Part of a small language model's weights: width 256, learned positions.
MLP neurons of a small language model. Each row is named by its layer, matrix (up: input weights) and neuron, and shows model dimensions 0-63. Each number is 200 + 20 x the weight over its row's rms, rounded and kept within 0 to 999.
A block is one neuron, or neurons of one layer that tend to fire together. After each block is what it responds to, as a language model described it from the Wikipedia text at the highest values.

L9.up293,228,212,193,203,217,198,186,202,171,174,172,230,217,197,247,188,177,221,185,206,217,180,181,227,226,175,202,196,220,186,185,220,178,188,220,239,208,204,192,202,217,182,215,207,205,195,205,187,220,199,150,179,185,187,191,184,215,210,189,189,180,202,226,199
L9.up448,202,194,229,201,168,191,206,210,181,212,232,197,196,199,235,222,220,172,192,199,228,164,192,197,172,203,197,198,207,211,200,216,208,207,194,220,154,198,205,183,200,166,220,187,213,158,171,196,172,209,234,190,217,195,183,227,185,227,192,196,232,200,217,179
L9.up604,222,184,205,228,206,203,204,184,181,214,197,211,211,202,197,189,176,190,232,225,231,183,197,207,210,215,233,210,198,181,206,193,216,247,167,181,187,235,195,196,207,213,218,216,212,181,214,204,189,186,191,231,199,179,206,204,186,234,176,160,225,185,165,181
L9.up633,177,190,173,179,211,224,169,203,198,175,175,189,224,222,201,202,197,183,195,207,231,176,194,212,210,191,214,197,178,220,200,199,243,235,159,165,185,155,213,164,229,231,222,197,189,163,199,212,227,188,225,192,166,174,234,240,203,202,154,193,235,213,180,192
L9.up640,164,209,191,257,201,203,178,211,169,193,171,192,202,184,213,180,200,175,218,199,200,183,217,226,189,196,209,181,202,174,206,252,194,221,183,200,192,220,202,173,201,144,210,233,204,208,183,193,218,177,207,205,171,181,233,194,189,203,202,213,181,219,219,224
L9.up708,185,214,225,257,186,182,213,202,176,213,189,184,169,219,227,193,216,215,197,188,218,203,196,237,191,231,156,187,157,197,179,220,190,208,211,215,226,196,213,171,171,180,187,185,180,180,173,211,205,210,185,197,226,201,179,190,209,241,190,199,195,219,203,198
L9.up712,226,217,196,208,209,177,222,192,188,189,189,212,202,225,199,237,188,210,217,159,226,177,203,223,192,235,200,184,168,189,230,216,195,177,170,220,221,153,203,197,170,226,245,225,189,209,201,162,201,209,216,217,193,205,200,242,199,202,183,168,197,182,220,206
L9.up1021,198,231,226,209,193,210,156,191,200,201,169,203,178,181,178,200,173,214,220,198,225,182,192,211,209,196,182,193,154,190,221,193,210,187,196,207,195,208,182,198,228,185,198,184,180,179,217,201,166,186,221,194,177,170,207,191,206,195,183,209,187,228,182,174
Small number tokens starting a number, such as scores in sports match reports (a 1–0 defeat), table cells, days before months, and the 19 of years.

L4.up424,206,223,218,207,200,171,234,188,225,172,187,174,208,206,178,183,212,196,201,193,198,211,194,178,193,231,222,215,178,181,186,177,228,197,204,170,227,221,221,169,216,203,185,203,204,177,232,221,168,184,189,206,182,209,225,213,204,215,187,219,146,223,213,183
Single consonant tokens, mostly s (also z, m, t, k), inside a word split after a short start, as in Mu-s-cle, ea-s-ily, Whi-t-ney.

L9.up58,178,189,227,224,194,184,230,182,174,190,209,216,195,236,184,209,212,197,192,175,194,190,160,236,213,144,207,219,188,173,169,199,194,189,180,196,195,169,148,188,214,193,217,187,203,189,225,212,186,196,191,212,170,183,212,188,244,241,199,221,191,183,189,208
L9.up70,203,202,208,217,168,196,197,199,211,204,191,202,168,207,168,186,216,219,156,188,203,174,196,234,205,191,195,198,199,184,215,232,189,175,196,206,174,220,162,205,187,177,238,159,204,219,201,192,201,210,227,199,167,206,250,209,214,216,151,214,215,219,197,182
L9.up102,193,232,199,174,168,191,193,188,190,192,221,223,172,216,190,214,202,196,177,199,201,195,212,164,179,194,218,225,181,255,204,197,218,184,188,228,220,204,196,170,199,217,195,175,193,187,188,207,189,221,206,190,186,188,211,180,216,188,246,199,210,179,205,194
L9.up109,182,194,154,160,185,196,202,179,187,201,185,209,196,200,182,178,184,197,209,222,242,187,218,211,178,178,197,201,188,216,198,206,224,195,197,219,181,204,185,196,199,228,213,201,222,222,186,177,187,183,183,190,191,209,189,185,200,170,205,209,223,200,196,199
L9.up222,198,192,205,186,194,207,223,188,174,203,191,207,241,187,180,223,186,179,191,242,180,204,173,232,202,228,193,212,179,239,209,203,201,204,201,215,210,194,208,203,231,174,206,204,200,171,223,212,180,215,178,220,210,190,180,203,239,220,199,188,182,173,188,180
L9.up274,225,207,186,173,159,216,199,175,172,184,195,238,203,216,199,197,164,222,210,223,227,209,214,186,239,212,212,200,222,205,225,231,197,185,181,204,170,196,230,219,181,176,241,215,229,184,249,176,228,189,142,199,210,150,184,220,221,213,218,207,200,231,215,197
L9.up403,209,197,245,181,194,217,190,197,195,159,212,212,229,189,186,206,199,210,200,204,184,246,183,215,192,190,155,236,193,219,187,199,247,201,189,183,209,199,195,184,190,214,194,150,215,204,220,217,220,191,202,175,197,176,180,225,212,183,210,155,195,203,209,187
L9.up763,220,249,199,219,214,183,197,204,203,203,218,233,192,199,187,203,218,200,199,199,205,197,217,218,184,176,200,189,217,207,191,189,208,202,184,179,190,220,223,224,222,216,227,229,187,200,219,228,190,217,207,212,169,193,145,199,188,234,217,203,192,217,245,176
Word-internal fragments in words chopped into small pieces, mostly the first s of a double ss, as in ve-s-sel, mi-s-sile, profe-s-sional; also ob-ta-in, n-u-clear.

L10.up60,192,189,242,192,177,174,241,212,206,200,211,221,193,205,194,194,177,225,193,180,211,200,188,235,168,177,189,226,182,178,167,212,201,174,203,205,161,207,196,198,214,185,189,183,205,194,183,229,178,176,202,215,181,204,231,150,218,213,199,162,184,203,211,240
L10.up94,149,186,242,229,216,221,171,191,222,212,172,267,214,228,182,207,203,184,202,203,213,197,194,211,199,187,183,231,187,166,183,218,229,197,205,198,207,209,207,196,175,221,209,182,216,186,189,220,181,216,223,190,183,196,167,208,210,206,163,199,181,248,182,190
L10.up435,223,195,211,203,193,168,170,166,184,157,175,201,204,212,153,169,193,184,197,163,228,179,204,191,175,213,200,230,181,191,228,190,228,187,149,197,182,208,225,207,205,212,211,199,214,212,218,196,194,207,216,212,184,224,204,192,231,206,190,221,237,182,193,220
L10.up552,218,202,198,200,205,179,223,162,201,156,194,203,214,240,172,227,230,223,183,222,199,162,209,212,238,176,190,237,188,188,234,198,187,191,212,202,202,212,233,197,161,202,213,167,188,187,181,240,265,227,226,183,193,187,192,181,230,222,180,170,197,192,231,214
L10.up570,219,171,178,216,208,180,252,184,189,217,179,189,214,161,172,219,248,182,187,208,196,185,231,228,223,216,183,174,193,200,206,190,205,185,209,194,195,210,207,196,171,172,179,188,226,162,181,215,194,212,200,203,175,196,186,211,208,203,213,163,195,186,201,234
L10.up754,193,198,200,208,204,146,179,198,193,149,195,136,216,195,196,219,189,182,197,190,211,175,230,207,218,221,224,177,205,190,203,186,195,161,192,208,182,203,196,211,218,162,214,176,209,171,222,195,237,196,205,184,186,168,225,220,223,200,213,232,222,210,195,218
L10.up826,210,206,193,222,190,187,225,187,190,202,181,227,198,231,170,193,189,234,223,197,186,187,185,189,246,175,204,198,163,220,185,223,205,162,198,211,201,235,182,158,204,223,198,155,195,237,192,201,213,215,215,196,201,181,199,231,194,199,183,170,237,206,205,170
L10.up998,180,185,217,182,191,139,174,180,171,162,221,169,178,241,174,197,212,238,221,210,217,205,172,208,200,199,222,242,218,200,202,204,214,208,211,179,189,205,195,196,193,207,170,210,173,231,200,206,206,170,211,178,213,196,193,201,183,215,212,194,210,230,206,245
Single letter s (sometimes other short pieces) split off inside a word after a vowel-ending piece, often in ss or st, like gra-s-slands, Bo-s-ton, orche-s-tra.

L10.up197,204,187,203,226,228,199,165,206,171,214,197,226,190,200,235,181,217,183,200,191,212,198,216,216,225,190,203,195,196,209,185,200,210,225,217,211,206,222,176,202,189,154,201,205,217,208,225,204,204,179,196,209,196,164,196,199,197,192,189,186,208,189,202,187
L10.up306,196,199,237,209,197,180,176,201,202,222,206,152,196,234,226,238,242,225,187,186,245,172,184,233,191,183,196,196,214,175,196,195,254,201,190,199,182,206,202,198,187,172,197,222,190,196,209,234,188,201,210,205,189,169,218,232,236,185,180,192,205,210,233,189
L10.up504,206,232,200,246,182,204,205,197,184,163,192,201,161,212,215,198,218,209,223,165,171,172,204,178,189,205,216,199,218,204,212,192,211,167,196,240,201,184,247,197,193,206,190,197,197,215,220,169,166,182,181,233,152,237,217,210,208,211,217,220,189,205,187,172
L10.up681,220,193,195,164,236,222,194,178,192,185,206,193,174,158,225,194,190,218,208,243,196,226,239,204,188,211,173,192,155,231,185,163,204,177,221,177,192,190,226,209,218,189,174,207,234,175,177,216,211,161,206,200,221,212,209,196,177,212,200,233,208,219,175,190
L10.up753,214,186,215,209,190,194,199,205,212,200,195,234,202,193,192,257,225,165,199,210,207,200,215,189,210,198,183,219,201,235,252,206,204,191,241,207,207,183,158,185,187,180,168,198,201,198,180,204,180,252,213,206,185,218,213,199,172,205,219,223,206,207,202,198
L10.up786,211,231,219,224,234,178,180,218,220,200,178,192,191,172,195,167,209,230,167,208,219,185,203,189,222,198,243,162,211,216,192,194,216,195,204,170,182,222,161,207,191,165,211,212,189,178,193,196,217,161,197,217,164,195,168,211,228,216,248,183,185,191,199,222
L10.up867,249,213,193,178,162,172,230,201,235,206,228,195,195,204,223,222,205,206,218,187,227,167,227,197,227,186,189,170,221,183,191,205,235,194,201,212,222,227,184,217,187,169,229,186,197,189,236,183,173,202,220,199,206,180,198,193,198,202,251,194,203,203,195,180
L10.up901,186,209,189,196,206,177,205,208,194,255,244,191,208,231,194,199,178,201,222,158,210,199,191,196,210,201,206,220,187,176,188,184,207,210,180,192,204,216,222,202,185,214,197,192,223,186,169,197,202,221,207,216,204,192,228,167,201,244,218,231,193,224,195,149
First digit token of a number split across several tokens, e.g. measurements, populations, elevations ("of 1,473", "Density: 830"); sometimes a stray space token.

L4.up326,229,214,217,203,213,209,181,182,209,191,221,173,227,237,186,225,198,204,221,199,173,208,171,184,180,222,220,194,188,181,206,247,179,227,200,184,180,192,190,203,242,203,209,201,203,229,195,153,198,177,182,186,211,206,213,187,230,247,201,180,189,204,212,204
First piece of a number, name or acronym that will continue into more tokens, e.g. the 1 of 1.8, the S of SEAL or Sylvia, opening parentheses or hyphens.